{"qk_norm": true, "parallel_block": false, "init_std_up": 0.0197, "optimizer": "muon_variant", "warmup_steps": 0, "decay_fraction": 0.928, "batch_tokens": 131072}
MLP neurons of a small language model. Each row is named by its layer, matrix (up: input weights) and neuron, and shows model dimensions 128-255. Each number is 128 + 24 x the weight over its row's rms, rounded and kept within 0 to 255. Numbers have three digits each.
A block is one neuron, or neurons of one layer that tend to fire together. After each block is what it responds to, as a language model described it from the Wikipedia text at the highest values.

L11.up105:151139129108144104137151134109131125117124140126140123105134110119082167130125148137129110084107099105108161119121106128103134100095142131154094120133122104117088156128135105097158106160101183135138167140194101106097129137169171136089114075123112141138133134107130097181153105172171101142124112140122139096131122145107134120143128154132139117110142178137126144081091107160137130144110
L11.up139:091137169173119147154084109154132101123109088105104152105116113132107103102129138101146131153124162171109097114087130124066130144154140119148160098143139134117118146136116092129151134170165096129122167131171102143145118083133179101169155109124135171123115108135088162071124169113127124119046084137131129142129120181131122149136108145119121123143151138134125137161181117139093126142143
L11.up369:118153147153120154164071123121137128171168108136135157163137137108131130107114134068116150131160102126100150163135137198067151121148092167143190085156135104115129116115125118127125124099189119107133128124128075178148140093153146091118128122151119124132124112167144111091126113131129115127143107129140142097108117109087124090089115117127161124129130203156138133102140146135091120093120
L11.up473:090114137113147104140109068119136108167103127127122158124109154125163158080133096077122109140128113132148116173127125170134141120141148130147172093146143124110148143114151133132166111147079159111163129180128124133113134145174127136131123111116105134120173144093134102146137133071166134139144124146081115125096127144143125130134087150110139121152130141118122146128111127088153104166102
L11.up535:128080150144125108157129085099124099143149133155114179114123119135134158130137106126126081088157130143123090110130138162163146142119110106149139129125125137117170125128117099169170113102126130126125113153121142143156127114163146143095131111109135139127095084145157105093114137140129157094124156126104142144157119117132151104117104165121136082128087144140136137119098151109162142109150
L11.up554:123080135118129136097121101115125111102140111174135134128091175135130168132121137155177142128123145071171090120150149132140178107128125115140173116135082101159130125145169095124126140117174130146141081099142120156142069102136089121124131135146098161108090127099154136121089147129172121161124156172148104141145142117159139097162094153118092091100167162124168122141142110061148159123132
L11.up608:117137101119094111082137088130147109136149132106119083148133127082176138107120123152180131130132110122162117129145117153132161134123103101154125122162127086149093139126138135126100120122093142133116138170147073128116147102118127161136125127100143140194142169144127126133162114166178123109127114135166160076141138075120137125107123176123111134110095132144135169105108140141107145107100
L11.up628:110112111120098145162175125124169133150079105106129128148130078101134098156097088148129100120118143154115121159183126127131143111151137093124138149144151099127107157102116146121084149148146152112142130146140132126120112099151139142163131120103118147139144147143117105088127140175132140131142146097150124109143170128118137155166093149087156077096124146121112155148118110117169091145132
Responds to: Year number pieces

L9.up379:079138131141156130118117170142127086121158113130126138137165131114100109108136109126161125101125160139108150139185096166129178116135131147115099121109113134092129140152105083119115112096151094116134130145121158155149105152179139140149130082120153090137137125115123162141097124162102165094056142123136131142154117116145094096150147143087139103139119098136150103112152138123153094174164
Responds to: Word fragments in structured text

L13.up13:124126144156100143123155118139108124122061125159133164114133120143119148140144126133114104102132101115131119159123099159140129116140088171145115114161059084149108164146149105155106169098112125133162086166130108113113156147132150145151099173155143135121119109117092082131120127145150116139152091145131124134154139141098117119135102161137133146125132159151116095107156166160162140156086
L13.up132:141106146160115074079165123124118169117111133176131134165134125115111136146162122130122117136127131110112179128126125114121183163132158103125114140129079121123104104150142119160147165176113130139166127100134137113122161134147127152111079121139136157116059109157149146125113130089173152116130130159130097126128145123140168119127174145126090157120137155146108138128117102160152148119164
L13.up370:117129119100098129103136109136163108098081098133123077121127115129117107048154104106134110153135133098095148134135099122160153127185103164105145082106175147085137137147119117116160112114111172112205134118156127114125085148149121151063119108141087145095105124100164097140130156106132086145107090110113141134147138141163185127106145134114155146130151129139158161132110143132164115154157
L13.up486:183148127114114160127152129128041156099177138139110142100118146075164097117137145088163119129168116171150140111135104159127080150114143137134076132129126100120179109127139163180112100140133145104118114153149097130111139131166125102108077145138155130103127130149122133125158138138127133147136082123119141120115115151116120151105097158133104131128174108149146107127114116135127115145156
L13.up501:127097119160147131102133113126140161086115168089162161138117116097170110135159131160115105131131101097120098116181141158102139122174131091146109113122097135067102181101125126121137110125072162099114105128160121127140109128170140090154116134125173113130100132141097106068155157137131122143089147156143123121108139098149107126111093110161144103174146150119114170113146196121118119120105
L13.up560:163123141116135145111161121199126139141159118105131122084120122108141135100133111119141109176080128108102094127125109096124166144094096105118094107170115127124131148144106131094124107118099139156123136122120140157110147096108126146106120132152115137131117100116090074116190128126106136142111118139114147142130125112146063113152107132134116070126119155149149111094141176161148135155157
L13.up699:091130155142113109121133092142123123140123152117113110116146142121109124163121117092162126084124111109118101116120182171133146166106155131156116131131115124105161121142155141126132142161119142116180179104157122099101119124140083100095130117147154135102091116163141082129141146145139111120162088128124134107098105154103122140109157186107121116130124149133160124087095103132155129125094
L13.up805:139108103121117112136191143120125120124130114125131154092132090111124131162115170130155139125124106117163125132156144128106131155140115145130110106104125100102128139127129143145136135114141144121134183136142084114108116101126158117133129133157221123115144108188119131137099144088150109105162152149131139129096115154167161117128112131130074118129133107164092096101104139157094110143168
Responds to: Year-number start tokens

L13.up77:107145095134114083082107134076123139151126128108126097127126109124145103119113118157176141132138181147140150111115159138097161122144140125101125129155124176156117126170132123100153156152168142102099162143172124111118129122098148145125161110138103122088156126118112171141129146137130175143140171102118107117096143130126102120133091142134097140134126102141156145124128139163122174151088
L13.up250:122133080123112089103141145128067115122117137122146140135147161122144088125161120122161155120037128111112164142088126165119104149161129129144141082136140154140134156120178119174115100129120172153100136108144082103129131143135157110142136148133088070172155097104111124143117114115100152122124141146164115118103097146122139157130145110109092150116177144153162125132097149123191138117142
L13.up514:088082107156137152136202140133110137140181113121128138114147123138135102082096079134140104142133128114138139145120128142143168138119083112133157093140089124131140121124112140133156099121102151088144132161178146102111129107129125143159154133085142165124137120146083113126159135127094128104106145110151070107082121164157137142097121154131151120133111081127141145167123167130191112121159
L13.up536:134166122166151142100128096170126092132109156133109138111109134111086099124101092183117136131161090144105160132129120114121117105144118133157104135142167082144075114114138090103131128117106123139152118159158103103130135121153146138157078125096185095106130107104128094115145112151120145096152150130140134089135139103131118123151123106169150153083079113158153111154143172124120103087136
L13.up594:088128085115126101088147127101122109172117147141129107103143144094129121096094115091191130116123142127109184107102122161129121096152097120113124104161129141180127138142119136134145109114157146136128141141158090066141116130128112123120112098158092170168158106117133125084054119153098137136081148120146125150137146144131113121183110120101156120160177099159168154144140153125145103116169
L13.up642:088123105092111124119042151123118132143124124165160163174135089124186108153125100093129111113120166194131137120107094126095149118158139118131105096149087146152112099104124128164107123111159144133136182120133105127151156151129161176125145097143138114123114095141159137135122177105159102124137150142167099140118145125090147160151127066120126124095122093183139111141130105081103104129115
L13.up706:108084124114121143115139144122152129077206104118148150110115127174124126115164130114150128156096165136119149143133170137110151126156108142145134119099132117139133128124135143111133135100142102134138150103156131113091151125118154078128124138139121131100147090142110124109151104150100068185134095124141107126113148136148089154108136135135110116147112101132133162159152129100133163120144
L13.up887:155111080123143129128127160133138090145159115174139147187119113134129135160139107141136111130126140124133134079072101098102109125135167085119127143131082113133151122097166102157096143124155108122129172143135154169086115131087146127151171155104140107143150131087115091107107137141131121108119104145155135078170153121111097138082125103119098153109148118167143107194176109132144113139164
Responds to: Inside-number punctuation

L9.up627:122116119113125119123132126129116100138135167129128116135083119110106186115123154145151120164129140176097138095152158125116144113135116084154168171145138106120135156151144143128140143076103112115133104085134137153154111119078134100121171123128074152120149117101114126143117122110121112123127119121117123164164088145135118161127119133105134165127127117165128139181127151157121144134158
Responds to: Subject pronouns and name endings

L13.up62:140113123141124136149166094101088110073106090116161166132108120097131098094102147145162158132104142125100154121114135137136128149097096148111107138154106161131096122176153116115150153154154123131154102140115137169122125131177142119117134116136164130110127078110100093099146123079132143121066121142145142137150066125166151093141103094138107106115146113120122150120143187107167139156150
L13.up515:116125134113148116088110111111123132151123153116150126113161072117128128133110130129137074119102136111138154176149097149137135096096157134071104159154114117146110102097168149124153163182094118157120118194091165158157157120148129138117103109111116108098106112091127132132114128113147120106087120121161098106146171124150123149104157159105151088111137135125110127120150144120180150135141
L13.up552:118139134121150148123096132132105111168086130106101083104131142148107161128117187142106146125116150125105179170141134120054123123130125125144126118150127134112119097138118138145156127090155158136074139137122171122102105137134153171089118108160156119168137181126083121170148146133153137086110120113142097144145126101175117135143126120132113105103105138120121149112124099144107100178155
L13.up693:151120084190154113114099137179151131133099109168171096131120135112124106164103123172141126128143107118146088158148146109135139114117118114140120133128125110139128128147137138125139155144134163134128171133146126142136100126139105119109110114108127088075142125118089113115120097117159124135154150124129089139129139159077130129167133154083120095144090151116136149146123141125121163118119
L13.up858:160159112100198123104143149100113134144114139104138101092104156124110131113098117140159114126141074069166104160155121163134094104153137102099143160125117148168087132105170159147118101218095164112118118150133135144125129137165112124129184148119141113093113099118142138113123114094120119097131135117162135141104104125124158116133160144079154164140123118114154093144127159117146157101128
L13.up932:154146124170138114136157125122139119139070121143143086153135103109113141105086111116106184132072138108130165170107126157133086161128126087094162123112115132135105132138143105191066139163128113127092156178128099103118121124173132144095152127128108146136114117089101105117154124173112102097116141134131127139131115120136166104133114129102096135141128111105167164120133145150141150139146
L13.up940:114112134145191110102154136099109112117113147118142102162160077092158123136121183078134136139139118110153133161161156129117106133134132115158130138137123133142112126086111168131103102146128117142128177167119179146115117096131127114116153136110131135101117123130115106139164157122161154146126091120139155127081157127111121081107124132126135132121163138096145098117133123114117112098171
L13.up1018:140113108117161087124146073160101108131104121123105125168150083095137137107126151124149136077137152131106182152152118099136116093147105134132135136126141108127112098138112137149110119149078133162159143092130141143131137127131172148121186125108077102116145156103140175149115113121138133156120149159143172144139141145106130152143140098120154170106146103160090151111111144151152155130136
Responds to: Noun-completing final subwords

L9.up307:150116130105123079152147098091097135126147146116059096169132099120126119110128145125122100118127151102105148112168144129116139173128138140131152144125155118111119157134156155106122118112116153154090122138107145169125137139091082137067101123157131146121096102153160118137098122113163153133126142144132074093135165140114099131118079112125136165094099148168126127178126155127153160135105
Responds to: Section-heading closing marks

L11.up6:090120123110109147144108152151124160146156150146141072154102113106133166148093128137148130152094150128176111118188150080117123139127096108154103157131150145160122113146097112110117170129105131126120131101081130158137097166161140130135143139147113117129184115134081120122102118128154138128128117095170144109133172118106118097137173089124098157161091152126115100115110074171151131105129
L11.up135:100134153126113109136129155147153155112150130121123126115139107120111104121138084124121126148084155108144132143183119130128128113153119137140123144142137139126171110111134130107110095160130125145120095172100150161084182118137129124107149112108075122132135155145095090141095154097141187157111149135116131142126075104079133150108111110148123091083122130121122127154112118159115121149146
L11.up219:124127111167136176096063140185149145116169100164187109125120145128131150168119113085116142108091119089110104141148112132096174142141156111089143138132096118097102139084078172144148086163117119135138120138138085115116121153104139117124187141122131100128105134139099118094118112144145154143108087108109171132143122085125141113132145148074121152157110118117123122164136137136141168187107
L11.up468:106111111126091167111130132164131147114124154136096117140140123138151128127151155124124157108103138134132102102136140112130152085090123164137117160163130116075099142091090127130124123152111164086136107142101067120116117162150108097143138133164112095153136152131106125158145141122141120144138151117106130164146115123101113144114138168091117086115136144069112069154137140096165146097121
L11.up603:121110146155093103139125121113152146148088126082133120137122102149132104136137105123117140119104161085143123104127094145130129125149139115116140145169137145137134128164170141140114122137129090121140155165128103164108132098106139156078122140179102166125125116055094116126115126106111130173100127130145108155117148142100127119122102145113148111106117161111108121090147124121131144153167
L11.up650:135122124168176168144169146172135107108115143134126099094099089105176158125121113170134077109090153140141085102103124136143122106114122110120130140144135125123117142148126105147132119144100153107124113133129110131143110121068122149151167093146158086123132157127083120150089105098121096141111140112147123138082171121115110151127125135135087141090115146131105120162150143128154128137145
L11.up718:094110134127134110154097145090106142108134080125091107149112119143117133160127083113125115125090136147134109127121148148154171113143136093142135132136130130113145133151158151111098150137089160157120160154167139072116129118118075124112134149122102104147152135125134107171113143133087151116106151143120090180136116138107142134134156117093154089103153107086164129180164184154159112153149
L11.up1014:119136099129116157111132098099101160154122118117103121095143148124085127151149096157146055159117127145103106090131109122152076117111078156145106133130118117172140142094144128085150105148159155107121124151126125115145098109125140115128132122154106144110125121126115116109105152143176109122085091116117119117098114149138089132162104154082170144113134102131125141130116137128152081139156
Responds to: Infobox field-label fragments

L11.up111:099111121145119106137142120130133159121138137086130125137104123177144144115159102138168110135111129094101101091123171193160137135150113129132069086074114131107144159123141126129144150159099151138144162087121128158115128133126071139138113149135139127077115151151123097128127126134148116115113117120163134053142133112119112138125139109091117114127121147117149177089126109159108104174129
L11.up170:107122121115142121097137108114144094114160130094162130164100162160095142170125136141124140135121138133087148122076158155102144174161110114132140153115103131174154110134106138119123115138151098131094132066160110164163094073130177133168117086083148113149162154131091150129136147119141141161092128094147110092153157129116122146140123116131147180122113090135145124149137155133131090150115
L11.up225:119125112158123167109139106113126067130119146088152109185144137119173130157160093126126144129126126129114153157145154136145097137163172103120150124118120109123162131168128166146123107185121134123147110115118111106147116130071172124093136108096135110117145120138122112121152137133054157121159138176120122082130153116158117110138092106129150115146088107132150122114092114148123144124122
L11.up496:120148109113091134114149096086155126148141105109116092157139131141132094123155137134148117120159161076138145125159130127099162126149145110136108116166102106135145158117166102106123073165098123143075111104185154131141153126100155109160092118136081139163124129148112121134123144129136112134144149157136116095156165131139120099081093074154153158115103136145125148079140115165099121109144
L11.up857:097116131094111139099136079103145166105123126121147170128187128086146143129139124135168118118099133121079096157160168160141156146134137115110090120132145136143105127117118179126070107093154074128129114111144120148121102070136114140148101147091122113153088119123082137099139138144130125112151136137135181092132121114129099116099112146098124135149099137133153168120153195098101120126101
L11.up864:122107144124129099122097119116151105131120067109064173133157116132121093130123063075155139156137133138136125175100185145110133084112131112114128093126131119165127126126174108143118095136177109135115116152130146117109132106141128120133131139089132129112133128142110118121128173094131097147135128144135145157131116139127127139166089096138142124122121134169145164125147148093147119097154
L11.up903:145178109128145144125128122107155177141097129102153101145125120137164087136112082161136106165099106147112106168148148148134141152123138102119076107153092096082122155131109096116126117145122132152167128153159108100163112117106111105143146129097123101145146114112074152107144108104154115127123119132133119104078108125120101132141123052140151118114086127138161129125120142162092140141072
L11.up914:118119103138128120108120114131109107121117161159162106104166145087146075114134136160143135156142139126162137144117123174126138163112134138129085102133132115146130119093094181124088130169163151134104117131176100111107149100129158078124083070089121136145149148139054123158157148129150116158103148108159114092133121131148135128117115104109109141120074128116144121127103147113121106111137
Responds to: Mid-number separators and digits

L9.up424:131124138119131114122146154114134120090086076142149108149140159125135138099152115117121108135146102124125109176132166111104141167143182064127158099110079119114094088098137130129141176111080143101126103114136093088118170106125128108139103113161143123144085092124096103113145122155101125124136124119168171139123184122099105091131053139157100131112111122147098176126141194126141151133127
Responds to: Digits inside multi-digit numbers

L9.up650:107134087090139120094085127132119108135141183125149111101165113084156140119137101117158107109148121145116142176156121126099129121152155136120110132142141158115124140108111100128095089116166137102143135095169110055177115095126153137152166115127120085108131096101136154087128176113121112171149101113159133094125110133121119105141144096126103158134122124155139134115102142112136115133083
Responds to: Digits inside numbers

L13.up122:116147119154114128134093136139167177115106126118146100116108181112130103168094119129146120142121127130116115146125142084136164114166128107101161113108074102132093112137130086121066129119125129117130144105147148168130104120135116155116172152126116138114106117110086151127136136124084122131078124108103097107159109139097154107115144121089144164142172130170098076090123130157151147146116
L13.up161:162150145152090143157148058113130123167211157104117116096165105153130098116153133145115110136172149117114145098144173121158127119157133154136128115130180103135119114140136134120099120159111125133130123111118135132115114099135116109130162101104145110168119073112136131161099123104151109095068120127097103139097088081095108154129137129140123168108129156126101120185117121121138135113143
L13.up360:096118146107107144098147106146128139136132135092137145119117145124105145155124143116147122135127110108179126150150126125105130105137126130123157135134080100153108130099177131102097141148121061117151107139099090177122126113120155141142128136158141133121079112138110134136139108101127161109117122125153112148192125122140116098164111122072108131104180154106148125131158166094147152087129
L13.up402:096098119175135145145151085172162128165146162176138123129123136133123125105108109123079133120110102111164133119105168172142170162086114135147162122120116105113126146109122140111134102165158134146125129103123135172147137111170150169124157119156154141111120152149150123120106102105151134150136081112089135171119124157081127126147168145136106133082084125112137137149143115144135131140112
L13.up453:098130116083062127100115171158127113147140146077115137142083088111112135158154120101138150150153144156159111135133138128155168094125106116166135099107118110125145129135140106122106176158097142134150120141101124076147109116163133165099127160125182128169171079112104115114105119119131139114123042145121080134122175132100158161131150103157159098123138103097134132123140134119147135124126
L13.up880:128098102129142128153150103122099135105105171143121062107127120154186134157101113121162143105126133130152124106145117123113157165138158146128133100145115153127116146118131080112114127132115125121132083070124139141093088102056163151179103107136164155154109129126130103130108131125108142123130128091135117180156094112111144173148087116096132110095177150130180132131082159162068169127150
L13.up1003:154142109055103128115181102135128106160108105161141126155102093088107145159136117131142147133136144095123099098170114144144110105105128130100162140156131102163069114114141143127107186156135106142146161121109138117129140105104122088147145095139180095152086145113101125121123136090128130176157088127130101124140101110123167087120141095100130120104130174150138105147090117150134118148149
L13.up1004:132091154131143149102093114110164123146116128135134144112131116147134157084151143149147103131168172130119162135152126119121119107101150168147147139145104142094100112133151122120100091138125073132119119094156170118134130150099118155150115161145126088119121157124109117123095137127178130112124128118094113159141129167140160110097110106130140078096126166111092109158174192124124138099125
Responds to: Infobox field-name endings

L11.up118:135124113141147126125173105121111096103136116096158099111165149076150124101151124141164109142106130141160109129194115111122108155109169074112141152146161156154122140125124162096133139198098155160122143180110168184111129120123134102163104144117147124125174094093141151128118123117129149135135148120191118149118101106101081142165140124074159123148098090122126082158132139116133116128118
L11.up187:113105154135144118130073116095100140099129133136123099107103079135176129086129139131143147106136144137177164131153139124159110172112141114152135125158088143147121119084208111123120115143118163162130115109060157116146121117166088154086134102127109152121134119150120156178124123158097153115103139140156133105142161123084145083134120122113123120114135109107091135099145126087132125145124
L11.up203:126128126150141165067116174138151136170103092133154088125132132124145106141108165111190096120113089118125135127091123167140132135145123104165118135136138176114123126085193111106127094148103136146105147167140130159135142102097162148101129116130114125147162124073154148119141111101149103099102151119085126116106107113110146089120125156089106140099138093162104098132163161138153134114104
L11.up515:147100127088136095104146101112127125148119180095113105098181158096144154103142152111160083110106128146131121122119140150126111118123130124102145155136137130135126120122135141161112159142153140152167117136131115126121139147164127148086125137126138176072088116090149126144131145116174092108148135116164112142096113172146127114119138118084115142115156112097123156076124134137113183105154
L11.up636:167153120170059126123140150120124146141173158112100099094137117174132138117093135125133105128138148107097099113115136125131152090094135139138070112122103126152131121097100113114155118132091174125151140116135147158138108119153133091118090156106143103123185093110128101135134152138139128151132146114145116091154148154139112143162148142090116114155116181108120098166102120141160137162128
L11.up660:169158111059135128151150138123112193129116160097119075123129075092155105138107117181171079110105171102103142141137089129113146134140118137099147124141140121109132134145150116158127134131125142148137146123151134101099115128087089080070154137143130129138132098122134147183123116105157102129122111119110139123097112108116132154127132129112104095134138119135083088149116131130124169149140
L11.up849:186094148102125132121085129150123120136138135103121113125059104102111118140131118127129144102130126086140137087123140118126115154126137124150100095151127146173101133089163094117129117137144165152122132127175167157108165132168086132110094171095133118113126136074129159118124125091176140177152145098115097109131110138134178143179136137123140144141162133128129087109120119133180107139125
L11.up901:126114139127153114111133103117130144130117118125133134062133127135118119132155143171137125147104165127147123121169141172139116111160144106165127126113135105176106107116150141165088168157173088170126113118144173130124086104144132116106157133112103120080113097113110144118130120129121158137177152108131114126109139127136113118108111161120080119106153096091133157126108145112165157136095
Responds to: Common-noun word endings

L13.up539:133100125154118121112125128136100112117170148112143103144124116126125122121107178124132094163101109129141191156125111108148167109102166109141109102130117168158109110137095124126125104135151091118184122140113079149146144116125119137106167101151095094094156109157134157128208089136136115138134140139143127111109126143112174128135068128148116116091126121148108091127186121147084155143137
L13.up565:125093093156125146118143150154113092112107148137164143122126154142115139102125173121092090132107150119125104161128164165133144146139122115135131119123086122147093134103119105104152099101182113138104106142094109088089145089142144114104090159142097146127129123144120117120145111139146132152064131137149086136123146094152133103166084159151119111088125138145128126121151174121095099098148
L13.up643:097165124163128131115105110125144120122123182115138100105120096119110111145104126144136139144140096141156132081113122169147132113137110173131161115141138091168137105096118191146114139132137070109119139143140100118130100085072086109136095081177161143148090146153151086126099137149134091158148118128165137139114124111117145128126106130153104128128100120133098127118117164152097117087163
L13.up644:117150114093144118135165164134135132135097136130134107167114165129120121124101144119085119110126126124120152150147124131142086112142139130103157108127099168136113104128148130122103109115138150168173146134131115109111123097139191117132106152108091106132089134131100152135146110151095121163117143098129144125125135149069142111130138143095129125120148118147095114099212118141145134107141
L13.up704:127128100137124139140109102114118098197131137105126075140118111099123130151110147145083118156129119130137134131129159122173133135125123105118170167151109146139097132105123155137103162103133111094117115137156075082125133111089158121104117142140077114120105133127116140165149099137160162153141147106102105168125170107080142148152095121140095123095150141191116136112150117152154131083146
L13.up861:148154104120136145122115129119109153126166102098145087132125124088089119152136135066086133138106089099123118119101102160133116130129156123175139104072141154159085136132116096100129185106128173122141150125118104061099103149117154108101094198115140120104114148097097132147135109143096108155123114140116120114134137145085138085163087162105122119111120141174160133118137132128117095154079
L13.up865:108109130106160164110091119118111111199119110137118111119129128139114140152085150134176122124104108124122186135121095156154131147116111110094144166112110124156137118107088107143148099160135102110172174165125135130108088154136083118149114110117102143109074135123151070124099069165143114100158152110148137130149150136149081101126129115138126125140107097122138107159089105141106128112132
L13.up909:129127130083115139157163118133119164173087120137154129136111146105139139078133121101070122124125126138119159169112169093133086115146112102122163127121143088125130128120133142115124137110193179144147141120088110105096114109140109096126114120115141108133130133139138135125141150134156126145147134160135157102122122153148159094137102151128159094149116147157137129124105144117137117113142
Responds to: Clause subject before verb